config.toml
head_dim = 32
init = "uniform"
init_std_o = 0.0633
init_std_down = 0.073
batch_tokens = [16384, 32768, 49152]
doc_mask = true
train_tokens = 211400000
dataset = "wikipedia_en"
MLP neurons of a small language model. Each row is named by its layer, matrix (gate and up: input weights) and neuron, and shows model dimensions 32-159. Each number is 128 + 32 x the weight over its row's rms, rounded and kept within 0 to 255. A neuron's up and down rows have the sign that makes its largest values positive.
After each neuron's rows, "fires on" lists the tokens most often at its 100 highest values on Wikipedia text that the model never trained on.

L2.gate352 [165 143 166  97 136 136 132 151 131 132 155 150  87  79 154  90  99 134 204 133 144 182 166 117 117 142 169 105 113 186  80 133  67 142 165 137 125 147 137 144 139  96  90  99 167 108 140 147  85 131 108  80 124 121 134  85 133 206 129 187 116 101 106  72  97  90 150 151 156 153  98 111 158  84  94 102  76  94 131 119 182 137 165  71 126 123 137 130 149 100 122 156 148 111 148 132 124 112 142 191 126 162  66 101 115 153 164 140 128  78  80 138 144 141  87  68  95  95 163 121  92 103 168 133 152 179 124 109]
L2.up352 [125 102  78 119  76 154 116 153 110 149 123 150 164 147 149 164 102 169 116 158 114 116 188  70 169 141 128  82 115  94 115 153 103  49 135 157 163 143 104 100 103 135  50 140 169 102 113 107 133 113 155  64 164 140 140 152 103  96  92 139  97 162 109 122  83 142 125 115 130 145  64 131 144  96  89 127 175 149 125 111 124 177  88 169 140 154  75 180  99 111 102 116  53 135 127  48 130 164 134 143 142 122  74 116 135 114 130 137 131 181 154 108  95 141  97  97 132 133 102 114 141 107 148 140 138 141 173 151]
fires on: ".", "h", "ord"

L4.gate212 [ 98 189  43 118 125 157 100 146 180 169 119 113 175 103  91 122 140 104 129 151 123 187 111 118 155 144  50 161  88  84 128 124 163 131 171  73 123 122  85 135 135 192 111 200  95 154 117  90 174 163 128 133  76  94 153  93 190  87  88 119 176 118 181 137  99 112 146 118 129 133 130 135 101 140  83 107 143 214  80 152 143 124 106  83 149 100 147 157  57 119 131 193 130 120  88 128  94  86 127 123  86 101 177  98 140 157  88 117 121 128 128 129 101 171 149 112 163 147  93  88 110 114 147 123  88 135 151 158]
L4.up212 [147 169  75  97  90 103 185  95 122 139  91 162 112 199 122 160  97 152  72 151 121 171 153 184 134 161 109  80 140  67 116 119  51 120 153 153  68 136 103 118  59 161 108 158 143 110  79 136 122 116 137  48 163 118 148 125 128 119 121 166  85 138 152 127 186 126 141 118 163 168 112 116 160 140  90  64 158  76 138 188 158 101 116 117 147 119  58  53 103 134 150 164 137 127 158 108 113 135 151 111 129 125  88 105 124 109 217 100 100 135 167 149 133 135 122 139 145 129 113 204 117 179 131 142 109 118 159 147]
fires on: "-", "arly", "orthern", " early", "ate", "as"

L3.gate419 [179 205  99 175 155 141 120 149 137  95 149 105  76 155 136 118 151 116 133 165 150 160 101 121 107 144 139  85 129 100 176 141  39 139 166 137 117 143 101 125 147 137 139  94  78 201 138 118 107 163 101  79 109 112 133 154  71 149 160 113  64 144 138 161 105  94 115 109 134 110 120 157 118 155 132 175 141 155 144 120  71 185 116 140 142  85  87  68 109  92 128 128 132 121 171 144 102 187 132 120 143 108 116 127  94 160  76 127 110 165 205  94  74 141 153 106 121 129 141 174 194 131 125 159 126 139 141 133]
L3.up419 [147 124 111 175 145 167  67 116 135 131  30 109  90 124 125 103 152 215 131 145 100  95 104 146 205 131 159 128 183 109 121 176 163 143 155 116 136 132 100 128 143 102 129 165 168  95 130 149 134 180 156 131 123  99 121  56 110 115 174  89 117 205 169  98  85 155 177  88 167 142 110 125 168 189 105 115 147 138 120 120 134 129 114 168 170 124 102 126  99 129 143 123 154 172 148  95 175 124 104 125  92  70 121 131 108 144  85 175 154 125 141 134  69 146 103 109  94 124 135 110 160 128 140 143 144 109 150 172]
fires on: "==", " ==", "==="

L3.gate75 [180 111 166 151  72 152 174  79 168 127  64 133  76 149 133 173 157 148 141 126 146 104 215  91 120 124 132 105 118 140 158 140 133 137 136 106 149 105 197 133 151 140 128 113 167  92 135 132 136 136 118 120 129 148 159 149 128 174 209 119 108 126 153  75 141 139 180 118 159  71 167 100 113 118  91 122 131  51  96 117 205 155 120 112 132 159 143 121 112 120 165 150 147  87 148 111 156 159 139 171 121 143  95 117 149 155  74  99 160 142 108  94  90 108 189  88  72 110 195 121 200 114 114  88 125 188  99 111]
L3.up75 [159 118  94 146 119 149 115  96  51 139 126 117 170 188 176 128  63 164 163 174 151 183 154 146 121 150  87  92 103 143  50  72 143 135 116 137 118 159 111  83  84  99 167 128 158 125 125  75 133 101 131  91 176 126 128 121 179  97  76 104  68 145 195  86  66 131 124 117 141 136 121 107 131 140 106 184 172 151 152  93 189 152 155  63 106 105 126 127 120 109 166 179 137  75 100 112 119 122 123 176 169 133 210 150 166 159 121 129 108 116  96  95 133 148 131  53 102 136 125 182 113 160 122 152 130 131 122 139]
fires on: " "

L3.gate144 [ 49 182 151 180 112 177 167 180 121 133  82 127 174 125 169 143 131 117  72 139  64 179 145 157 146 160  71 135 160 150  91 137 131 197 141 126  93 115 148 154 142 109 106  85 137 115 134  95 119 126  82  75  60  88 104 215 124 132 129 157 135  87 116 128 106  96 143 189 162 153 140 112 127  78 121 129 100 123 112  98 159 102 100 151 117  66 124 115 124 130 145 145 123  84 122 130  76 132 197 125 127  66  94 119 127 149 134 143 113 144 129 172 104  87 161 127  98 113 118  91 167 107 180  80 113 155 125 153]
L3.up144 [142 197 107 177 111  85 132 227 144  98  89 155 145 107 101 158  75 125 129 101 105 144 162 131 137 152  63 101 139 118  90 136 106 168 124  99  86  62 126 119 186 108  48 100 113 140  73  87 127  88  93 171  89  57  56 115 113 141 128 111 140 106  79 112 117 153 149 190 105 133 120 140 116 114 133 161 116 158 103 111 204 137 130 151 165 149 120 158  61 105 128 119 143 127 172 108 163 103 191 138 156 139 159 150 136 182 124 121 104 126 120  83 120 101 162 111 114 154 157  89 126 184 132 106  71 107 114 176]
fires on: "ent", "ab", "-", "ip", "ap", "z"

L4.gate435 [145 128 144 161 109  98 187  72 118 146 130 181 142 165 133 154 134 157 117 127  59 140 154  68 111 131 119 143  98 141 162 148 104 181 135 142 146 127 159 138 165  73 162 126  87 114 162 137 115 116  70 102 129  50 118 125 113 163 155 151 112 140 123 116 149 171 162 144  79 129 113 114  69  62 133 121 155 111 114 154  97 103 107 120 163 101 109 120 137 165 152 121  87 163  65 125 128 137 147 121 122  94 128 106 110 147 202 151 140 129 122 157 125  62 182 189 128 119 152 141  91 153  93 125  61 143 107 111]
L4.up435 [ 92 115 107 145 144 105 154 108 116 109  99 119 164 180 168 149 110  76 116 111 112 107 121  98  90  84  84 130 176 133 122 126 149 110 167 128 108 115 166 195  78  56 146 158 180 137 165 143 111 157 149 171  93 106  62  91 150 158 219  97 128 136 172  90 158 104 171  94 110 112  98  77 117 127 128 144 161 144 146 189 148 140 127  59  99 148  98 109 139 127 117 140 136 106 135 164 105  72 189  94 176  97 104 135 104 105 126 150 103 109 147  97 178  33 142 179 109 124  77 124 136 149  95 111 182 101 140 169]
fires on: ":", " |", "\n\n", "):"

L4.gate151 [117 193 102 135 112 167 212  87  92 131 144 130 125 104 123 119 116  74 138 161  93 159 150  58  92 134  82 117 124 156 164 125 202 166 130 105 144 184 123 134 131 102 133 116 138 142 112 148 175 113  80 149 113  91 148 156 121 110 143 117  75 134 128 112 133 104 123 147 149 116 114  96 144 125 137 127 127 132 164 148  87 134 144  86 134 119 178  95 100 121  58 155 203 133  90 146  91 108  90 142 151  32 120  87  92  91 164 190 111  75 133  86 122 164 128 154 114 140 138 146 122 139  78  98 122 102 177 124]
L4.up151 [127  97 105 136  76 160 195  94 140 122 147 143 160 139 129 107 115 124 173  91 165 107 124 123 114 115 112 172 138 127 131 116  99 160 149 170 110 150 145 129 166 160 129 111 169 108 120 158 136 119  61 127 133  94 115 121 155 153 107 151 136 138 159  79 113 114 167 109  75  95  90 150 137 171 106 119 122  91 134 158 104 103 131  62 133  72 104  95  86 151  98 157 126 105  99 119  94 115 117 159 147  81 181  95  39 133  64 171 141 123 172  63  89 166  93 177 141 183 151 146  95  93  92 127  94 115 143 151]
fires on: ":", "):"

L2.gate329 [129 160 110 121 118 162 157 165 111  75 155 115 101  91 149 115 125 135 160 107 100 206 150  93 110  86 153  81 120 138 113  99 173 150 185 152 146 131 104  78 132 136  83  75 177 126 109  89 102 168  93  98  93 149 136 143  83 121 148 132 127 116 167 145  67 125 129 118  90 110 133  84 140 117 153 126  60 149 137 143 111  98 179 117 138 114 172 231 149 116 132  90 138 163 103 133 134  64 125 186 145 179 106 147 165 144  78 147  62 138 107 104 124 110 112 159 174 103  53 143 168 103 127 156  89 154 170 173]
L2.up329 [111 149 107  64 128 110 111 129 112 125  65 155 156  93 174 128 120  94 115 122 110 112 117 121 105 130 124 125  65 186 157 144  79  99 127 163 128  45 133 165 114 130 143 185 197 105 126 120 155 120 164  58  89 118 124 149 126 116 149 103 138  61 146 144  71 136 129 105 173 120 107 106 169  94 116 200 155 143 102 102  76 118 161  93  91 171 153 106  82 133 106 119 170 163  80 111 138 136 147 100 110 151  77 144 142  93 150 140 109  98 106 134 148 155  89 186 166 103 109 158 195 128 176  68  97 182 126 192]
fires on: " to", " /", " or", "h", " -"

L3.gate567 [158 160 139  91 178 141 101 163 156 130 114 149  76 193 157 115 159 118 131 151 112 162 100 125 131 107 148 103 147  75 135 224 174  54 116  95 174 123 157 111 128 182 122 112 139  92 114 107 140  98 119 122 147 105  64 134 117 172 112 143  83  83 147 114 163 131 174  99 147 128  95 153 170 118  63 153  61 100 148 153  93 151 104 122 117  97 107 135 125 124 137 110  79  93 152  93 109 115 139 180 166 103  92  95 121 203  70 107  99 143  80 128 124  99  99 133 155 143 169  70 116 144 117  85 114  95 151 117]
L3.up567 [180 133  91 182 186 124  72 147 117 159  54 133 113 148 144 201 115 145 163 144  71 124 121 128 163 108 120  84 190 143 137 120 167  94 163 162 170 157 135 150 130  90 163 137  91 140 138 170 123 128 137 147  93 130 118 185 138 104  92 136 106 134 202 117  50 109 189  97 162 101 162 150 114 157  31 136 162 114 164 163 142 129 142 136 138 131  82 144 103 183  72 121 117 132 138 144 106 180 127 156 140  97 108 103 139 127  77 147  95 122  49 116 183 119 100 107 157 118 126 148 157 150 121 135 127 187 141 145]
fires on: "st", " ==", "==", " and", "b", "eb"

L4.gate416 [126 138 111  67 119 160 106 114 122 152 117 145 127 108 156  76 123 152  80 122  67 120 159 125  66  73  95 163 117 168 105  79 133 133 120 170 202 132 127 123  99 104 138 137 156 200 105 132 155  99 134 121 148 133 100 120 161 139 185 147 122 122 170 134  97 108 119 175  82 111 184  81 129  54 182 106 197 128 122 185 188 121 106 129  75 116 133 139  89 142 119 154 172 185 104 155  95 123 163 165  93 179 128  69 118 131  79 133  72 138  90 157 131  90 147 113 103 105 153 168 113 103  92 171 135 133 138 103]
L4.up416 [121 204 105 158 132 134 146 182  89 141  79 138 106 169 149 146 116 151 180 135 122 152 129 131 122 132 136 155 134 116 169 132 121 151  87 173  82 139 110 149 135 138 132 127 178 143  59 119 136  80 144  51 158 163 236 156 179 101 150 131 141 116 132  90 145 152 139 103  99 115  82 124 168  76 131 129 161 135 122 149 199 168  54 104 116 163 146 172  94 138 101 107 103 199 183 154 172  97  62 160 104  91 115 143  96 121 140 147 105 116  89 120 150 151 127 139 168 114 150 151 130 119 172 141  61 151 140 133]
fires on: ":", "',", "/", "w", ".", ","

L4.gate581 [129 153 169 162 102 143 146  99 132  98 124 122 122 143 127 127  87 100 144 128  96 163  96  84  74  70 117  92 113 151 124 160 191 156  88  55 123  97 119 104 174 156 115 150  73 150 161 160 140 121 146 111  71 167 159 142 153  99 124 174 157 134 188 100 150 115 144 124 158 139  57  87 112 121 105  75  79 116  71 150 132 104  60  24 132  76 124 117 186 124 118 160  64 122 167 103 107 125 151  86 139 105  98 102  53 136 120  75 105 140 169  64  89 185 137 102 161 145 144 129 128 102 141  94 118  91 170 141]
L4.up581 [127 143 110 135 160  99 123  94 114 121  98 149 142  58 100 132  98 109 114 166  91 167  69 226 157 145 101 131 114 111  72 124 153 166 188  97 130  81 104 134 149 145  94  98 101 142 120 187 144 129  99  95 142 171 131 169 158 124 158 135 134 155 134  86 100 103 112 130  60 119 212 112  65 186 159 121 143 148 106 136 150 122 148  77 102 172 165 137 107 142 134 166 133 132 153 153  92  99 145 110 185  44 130 127 133 117 127 139  54 180  97 107 123 138 142 105 142 160  66 121 131 133 114 162 165  83 103 113]
fires on: " ent", "ent", "ist", "ival", "ess"

L5.gate53 [123 120  50 157 110 165 119 101  90 130 158  97  85 142 102 130 123 149 119 103 140 194 132 135 113 144 140 104 192 128 120 121 167 123 114  98 170 136 177 138 187 129  89 142 119 187 108 117 129 143 141 171 116 150  87 106 111 164 132 200 166 135 161 118 163 127 120 108 130  66 101 164 139  65 147 119 145 173  80 130 138 108  60 108 126 102 117 144 106 192 100 141 150  99 107 150  82 130 157 129 147 123  64 112 138  76 133 131 152  64 156 135  96 120 154 156 143 141  76 134  59 160 187 126  91 103 126 166]
L5.up53 [170 131 110 104 133 124 138 119  68  90  71 166 161 142  80 111 148 172  87 151  98 185  93 188  78 102  82 122 134 127  81 155 151 144 138  87 135 157 114 106  70 126 149 119 111 144 119  74 124  91 133 185 107 126 133 155  98 161  54 190 124 116 159 157 139 172 120 165 142  93 139 116 177 168  65 128 106 127 119 186 131 116  84 126 105 178 141  89  64  71 128 144 132 101  93 182 135  94 176  80 116  75 131 114 129  71 114 118 133 184 132 134 147 140 133 162 165 135  58 127 162 110 105 170  85 127 172 144]
fires on: " |", "as", "ist", " early", "ent"

L2.gate538 [158  90  61 114 183 148 150 123 131  92  64 124 119 143 124 108  98 137 136 145 144 139 128 146 153 134 154 123 144 167 144 125 148 109 183 144 102 177 138 157 135 119 122 130 143 120 142 108 148 106 158 115 178 113 135 119 122 114 225 149 182 139 136 158 132 126  62 149 127 119 152  87 101 192  95 142 166 105  93 108 152 107 104 172 139 160  66 154  95 190 117 160 102 118 130 155 150 125 114 130  74  96  35 125 114  87  97 108 112  55 135 169  98 144 107 119  54 105 146  65 158 151 137 158 119 117 107 106]
L2.up538 [105 112  91 167 108 132 121 114  89 167 195 138 149 130 136 114 161 104  80 157 182  85 147 193 189 111 118 132 123 141 138 163  60  90  85 178 140 130 177 107 112 147 119 127 129 131 160 143 119  76 158  83 165 142 134 106 132 206  87 164 148  96  96 108 149 202 103 162 144 161 210  96 160  88 102 151 101  78 116  95 131 181 127 122 167 172 151 129  80 112 147 142 160 189 107 117 104 142 159 117  81 128 125 117  85 120 108 158 106 144 171 167 163 131 111 181 167 112 186 145 134 102 127  64 158 104  83 150]
fires on: "\""

L5.gate568 [ 84 135 130 133 108  99 154 119  37 174 115 124 132  67 152 100 165 140 148 177 183 124 122  78 111 121 129 114 166 177 122 140  94 128 146 101  80 143  89 174 106 120 137 128 138 178 138 109  96  95 129 107  73 125 107 183 216 124  96 126 120 130 146 125 121 113 104 160 184 116  99 111 115  95 150 137  78 208 200 151 176 155 126 113 140  47  90 133 131 110 162 165 152 116 121 107  97  92 173 103 182 152 127  50 128 141 185 125 101 115 157 130  64 128 111  80 175 101 142  91  64 137 122 101 103  88 158 162]
L5.up568 [106 147 155  80  97 103 146 152 136 170 102 160 107 116 151 153 104  87 109 132 172 195 102 154 144 119 168  74 156 140 157  82 126  97 134  67 128 143 164 141 187 186 142 112  79 135 145 158 116 111 118 158 134 137 159 148 147 102  79  66 142 153 119 105 133 129 143  61 158 119 172 138  95 140 144 182 135  67 164 110 114 162 186 180 164  94 173 154  86 131 105 166 121 136 172 106 159 141  92  74 127 141 142 132 153 178 127  89 146 121 139 165 141 127 158 163 139 165 118  92 153 189  95 138 138 119 109 109]
fires on: "-", "ron", "her", "ab", "\n\n", " Time"

L3.gate304 [149 184 138 119 166 191 108 177  95 140 119 138 141 124 125  89 187 152 167 114 176  85 172 163  94 142 143 110 149  62 102 132 135 172  76 121 115 110 139 160 115 164  70 133 113 148 175 163 130 127 148 117 109 119 159 170 141 187 143 122 174 189 130  97 104  90  93 146  97  72 103 122  79 110 115 118 127 140 162 182 194 164 137 142 199 108 163 141 170 138 114  73 165 128 121 105 151  93  89 159 127  83 120 108 160 123  84  92  48 137  90 102 107 135  90 112  99 134 134 119 138 159 120 162 117 118 148 153]
L3.up304 [105 101 135 208 190  97 233 132 131  75 120  87 146  86 156 165 163 133 110 186  60 123 175 101  91 153 115  92 148 146 104 180 144 160 119 106 100  86 161  88 136 120 147 129 119 119  95 128 153  95  79  84 110  73 115 137 159 144 128 134 159 156 112 117 137 107 133 186 105 169 147 179 133 147 179 155 154 124 127 157 102 130 113 131  98 160 124 159 162 142 140 152 111 127 131 192 122 119  85 157 108 175 120  57 143 106 169 125 108 142 131 112 121 145 120 149 103  48  84 160 128 114 122 130 119 103 124 152]
fires on: "–", "air", "-", "es", "ass"

L5.gate27 [ 78 122 111 142 141 145 186 113 103 102  91 139  80 115  98 153 176  58 110 123 154 120  97 145 185 185 114 139 150 134 128 123 175  82  94 148  65 123  91 123 118 171 111 186 126 188  83 176 106  81 176 159  30  98 179 105 110 107 106  99 154 118  89 129  77 125 131 167  64 101 132 106 162 107  96 119 113 122 179 138 126 120 122 141 111  92 134 111 138  69 113 155 138 113 138 122 206  92 106 128  78 132 116 171 150  83 116 143 141  97 165 117 167  82 125 119 129  97 154 106 103 135  87 162 120 126 165 168]
L5.up27 [166 117 116  74  81 137 145  71 110  73 115  91  73 158 141 134 149  74 142 175 106 137 139 126 129 128 138 107 145 117 101 152 164 135  58 148 100 138 133 116 165 186 140  47  24 189 155 145  98 124 186 152 113  97 160 157 114  87 174 117 124 145 178 135 137 102 174 105  96 149 143 107 160 137 127  95 100 129  98 139 142 117 144 151 108 117 108 151 178 156  81 168 142 150 132 134 183 123 124  88 147 170 170 132 175 174  85  82 135  73 138 125 144 138  86 125 158 118 225 192 116 105 187 177 169 114 108 154]
fires on: "er", " There", "re"

L3.gate132 [188 116  92 130 190 117 128 103 154 112 141 140 103 121 145  80 147 139 133 113 115 106 152 111 136 135 164 100  98 177 126 130 118 160  75 136 148  93 162 153 163 128  95 140 137 125  89 107 114 158  88 179 144 150 146 119 173 132 150 103 129 123 144 172 149 102 157 151 214  60 127  87 110 140 105 150 151 127  81 147 143 178 202 126 148 123 162 150 135 134 165 208 178 194 102 161 107 148 107 112 128 151  88  79 149 117 101  50 145  86  76  66 145 117 106 134  99 110 108 173 129 153 174  91 166 120  96 105]
L3.up132 [174 132 144 120 205 137 176 160  72 141  58 164 122 150 113  89 118 104 108 131 178  99 129 137  74 135 113 130  98 151 163 150 138 102 141 147  72  88 124 104 146  90 165 112 174 129 151 128 132 106 162 194 106 183 119 155 168 108 105 140 101 157 137  98 121 139 197 113 141 137  91 148 119 100  86 141 201 175 149 184 140 101 202  91 118 101  82 103 106 117 148 178 155 161 119 191 143 188 139 100 100 105 145 102 155  93  66 104 170  93 133 105 170 114 103 179 159 169 189 162 177 124  60 141 127 111  91 137]
fires on: " ", " and", " of", "outh", "l"

L4.gate143 [ 92 132 140 116 152 114 136 108 178 117 116  70 123 116 134 162 155 126 162 135 128 127  86 100 109 126 124 157  61 102  93 194  82 128 152 125 156 160 104 115 130 127 116 114 152  78 172 170 147 109 101 155 161  95 109 182 152 219 154 205 170 137 104 130 176 110  94 153  93 173  99  92  79 134 117 101  88 124 115 165 129 110 154 122 183  93 187 145 158 173  93 157 111 125 129 140 171  76  91 131 182  67 135 139 105 112  45  91 171  95 121  80 105 100 140 180 118  95  82 124 113 127 171 118  73  99  94 161]
L4.up143 [134 143 155 131 134  94 167  89 110 147 106 110 153 105 115 143 134 100 139  72  72 102 120 184 167 148  76 144 167 101 119 108 116 151 148 172  96  73  96  97 125 113 117 130  75 107 186 116 117 122 134 115 109 115 148 177 137 179 178 202 141 116 139  87 141 114 182 191 156 173  77 130  81 162 139 108  61 121  90 133  78 132  49 115 132 118 124 113 150  97  77 144 138 138 148 109 135 140  81  93 104  80 159 147  71 128  98 137 114  70 121 106 104 108  91 105  84  76 135 135  98  67 131 148 121  86 146  81]
fires on: "ens", "vers", "in", "er", "ent", "ans"

L4.gate516 [ 77 203 123 188 146 126 146 125 155 112 115 147 134 127  67  46 156 126 136 144 112 151 112 142 144 113 164 173 206 127 157 118 179 168 179 169  81 160 169  72 147 128 121 142 119 111 132  91 170  83 143 136 183 193 190  94 145 149 131 150 107 149 114 128  93 158 100 169 194 124 168 120 138 134 146 125  96 125 122 146 170 126 160 135 151 135 115 112  99 145 129  91 181 131 108  98 110 103 165  96 111 143 124 138 147  83  92 113 113  66 181 147 128 112 124 157 164 118 176 119 116 137  97 125  84 146 143 188]
L4.up516 [166  71  65 115 154 125 139 114 140  72 100 127 176 154 127 139 153 176 146  79 106 108 102 129  47 109 137 133 128 137 134 170 172 113  68 144 122 137 167 101 141 150 131 159 153 103 140 109 134 146 163  87 178 105 142 158 160 130 114 134  75  85  57  89 141  90 148 159 137 140 145 138 113 131 121 163 117 105 102 142 152 180 180 112 102 168 170 143  83 117 133 120 121 139 159 115  91 118 171 137  89  99 189 124  93  98 131 164 103  80  86  85 153 115 137 123 189  70 173  90 161  66 139  69 104 110 133 124]
fires on: "\"", "id"

L5.gate42 [169 141  95 131 135 118 116 163 174 114 119 124 185 171 148 126 116 108  45 136 147 165 129 173  53 148  63  61 174 212 137 126 161 104 163 161 122 141 156 131 122 109 105 128 157 168 164 111  98  92 172 139 164 118 127  93 157 116 148 172 138 183 125 227 129 139 162 111 151 135 125 107 106 116 128 100 131 153 143 138 124 113  96 122 156  52 101 141 122  61 143 155  94  96 144 168 154 165 107  89  88  94 104  81 139 131  90 137 100  93 144 167 148  71 132  87 125 116 146 171 128 113 127 153 168  70 162 156]
L5.up42 [131 186 149 114  80 135 105 141 164 134  72  96 157 111  62 142 144 124 144 151 175 111  80 172 116 161  67 114 141  57 138 139 104 137 167 133  62 130 152 120 192  96 127 121 101 115 120 104 153 115 159 126 132 161 106 173 159 138  97 161  66 106 155 156 191  97  88 110 115  65 104 131 128 114 140 145 107 123 121 124  90 173 121  69 171 157 145 161 175 115 122 150 157  97 151 155 161 145 133  72 102 105 133 179 142 123 111 144 154 204 157 121 141 153  63 138 154 120  90 124 100 113  93 143 157 110 136 147]
fires on: " |", " No", "as", "e"

L4.gate582 [129 164 107 116 159  63 107 119 118 111 119 102 123 165 172 128 102 137 117 136 112 141 152 118  62 163 119 198 106 178 143 133 126 148 125 104 139  84 178 110  82 133 148 146 162 129  72 125 168  58  97 100 163 115 100  81 127 130 114 119 157 101 116 124 121 159 134 154 141 166 101 101 127 117 117 191 141 175 141 117 186 169 142  82 133  53 134 140  96 209 127  30 116 123 146 115 167 115 106 190 117  98 188 131 125 118 158 132 133 139 138 122 119 126 132 109 115 104 158 149 126 177 143  99 124  70 157 179]
L4.up582 [176 127 126 115 141 160 176 164 110 139  97 125 110 154 111 121 158 212  78  98 121 150 144 135 191 121 118 109 138 114  69 134 116 152 126 127  74 112 117 141 144 115 117 152  91 109 123  95 115 107 116 100 115 123 158 147 107  99 189 149 159 132 114  87 123 122 140 112 106  97 128 169 164 164  95  56 166 127 131  73 172 144  61  93 205 110 189 159 121 148 143 119  68 151 151  93 137  70 155 166 148 119 113  95 135 129 113 124 119 141 112  77 154 139  50 154  85 156 191 188 124 169 109  97 113 135  94 150]
fires on: ":", " has", "',", " have", " of", " by"

L5.gate193 [100 120 115  88 149 173 177 114  64  81 143 149 108 123 191 144 109 149 109 143  88 200 140 105 103  79 119 141 202 156 129 163 112 145  85 157  86  91 151 153 145 105 117 100 211 167 135 108 126  79 159 119  86 105 134 164 172 143 139 173 151 113 152 172 125 138 165  83 109 119 130  70 109  80 123 159 204 123  92 186 142 130 168 137 167 127 117 166 136  98  74 103 123 107 166 121 154 114  67 165 124 191 147 165  98  57 102 156  99 140 108 126 105 174 160 147 102 112 127 193 104 124 140 161 128 146 137 164]
L5.up193 [124 131 157 129 150 172  91  87 113 119 145 117 156  93  99 164 106 191 143 145 103 114 104 120 102 109 104 125 150 133 118 177 127 134 134 126 109 103 176 176 135  70 122 110 150 128 110 146 163  95 164  88 165 125 119  95 122 124 168  96 129 195 111 126  97 125  89 155  96 168 125 171 121 164 137 124 180 105 112 143  98 158 114 171 136 169 154 145 197 154 106  92 119 115 149 174 155  86 101 171 160 146 114 155 185 106 199 119 116 105 187 162  65 199 153 192 127 105  93 152 151 168 194  97  79 124 148 155]
fires on: "-", "our", "–", "w", "arter", "k"

L2.gate468 [149 119 169 180 126 111 110 151 118  85  90 140  98 138 134 169 176 117 120  92  90 120 135 130 151 170 114 147 148 136 210 176 203 113 104  65  88 170 135 143 136 131 107 152 146 106  95 150 163 115 173 123 118 151 128 203 142  78 143 108 156 131 143 162 106 114 154 141 149 196 146 119 156 106 106 133 136 164 183 121 179 123 167 100 103  91 150  85 107 107 104 111 106  94 153 119 159 165  75  87 197 116 114  97 138 109 132 127  65 105 210 114 127 101  61 125 134 101  98 100 132 131 113 139 109  52 165 173]
L2.up468 [106 155 145 103 111 116 144 129 102  63 148 116 163 111 162  80 138  88 138 151 145 168 102 143 142 135 128 105  68  94 163 136 102 116  71 139 120 135 102  87  94  97 126 106 167 153 116 102 111 103 116 136 163 112 129 116 173 139 176 134  58  71  99  98 144 135 206 141 152 149 179 106 129 125  87 112 131  98 155  68 131 125 101  73  58 140 120 117 162 155  48 101  98 105 108 228 158 101 100 128 173 120 164 174 148 127 161  83 118 129 147 100 182 128 160 168 142 132 157 145  69 134 110 128 170 104  75 141]
fires on: "ent", "re", "o", "ar", "ri", "ong"

L4.gate280 [121 130 164 178 127 123 157 116 139 181 143 103  78 140 156 119 185 160 113 114 114 142 118 126 144 131 157 126 137 158  94  76 127  90  65 149 150 198 126 143 177 107 174 160 119 125  97 155 154 103 148 111 149 104 122  98 109 184 141 162 179 154  77  90 129 160 128 111 142 152 129 117 122  88 135 153  98 168 189  83 163 142 179 178 104 118 168 164 139 160 139 140 135 190 103 132 156 170 223  72 118  96  79 142  75 105 123  39 125 152 137 114 147 109 127 127 103  85 128 138  74 133 164 116 175 127 125 157]
L4.up280 [172 156 185 171 151 104 154 135 184 115 123  84 122 115 145 106 112  76 120 140 109 180 167 173 131 123 113 126 187 141 147 197 165 102 104 129 144 173 122 154 152 109 148  97  99  84 120 120 140 147 138 164 189 106  87  83 185 183  40 130 138 105  89  99 177 120 133 125 156  87 146 164 171  74 170  82 100 139 162 163 177 189 104 140  89 135 174 124 161 111 111 178 100 123 130 159 176  88 108 116 104 156 134 134  82 187  94 154 111 145 129 149 175 130 122 115 112  86 147  84 136 135 101  93 103 182 111 105]
fires on: " l", "l", "L", "r", "ver", "ord"

L2.gate388 [ 81  97 229 112 119 151 155 152  99 117 126 167 143 171 113 140 165  96 170 109 137 185 147 101 131 120 132 108  71  94  89 122  75 138 168 117  86 121 189 130 138  34 160 143  98  96 187 158 151 154 162 121 105 108 147 124 156 115  98 130 159  82  83 180 141 138 150 116  95 166 131 130 136  36 110 105 109 104 105 116 144 131 127  96 133  69 139 102 106  74 160 148 119  38 110 167 144 137 126 150 125  86 108  96 136 105 160  77 180 152  78 179 133 174 134  98 127  96 129 140 181 108 155 137 202 103 141 105]
L2.up388 [110 153 128 129 144 111 134 135 137 129 166 154 152 165 161 115 117 126 119 133 105 101 105 159  93 141 194 115 144  99 147 156  67  26 144 167  94 121 125 159 107 116  81 100 169 154 178 145  83 162 166 135 110 122 207 158  80 133 129 111  91 186 102 160 161 155 109  65 112 123  63 177  98 113 170 184 144  98 151  99 152 169  75 173 130 147 101 104 143 140  52 153 131 131 200 184 129 122 150 169 157 130 140 102 107 135 196 108 112 134 138 106 133  90 162 166  82 127 133 115 132 172  77 162 125 152 126 153]
fires on: ".", "ow", "w", "aw", "ec"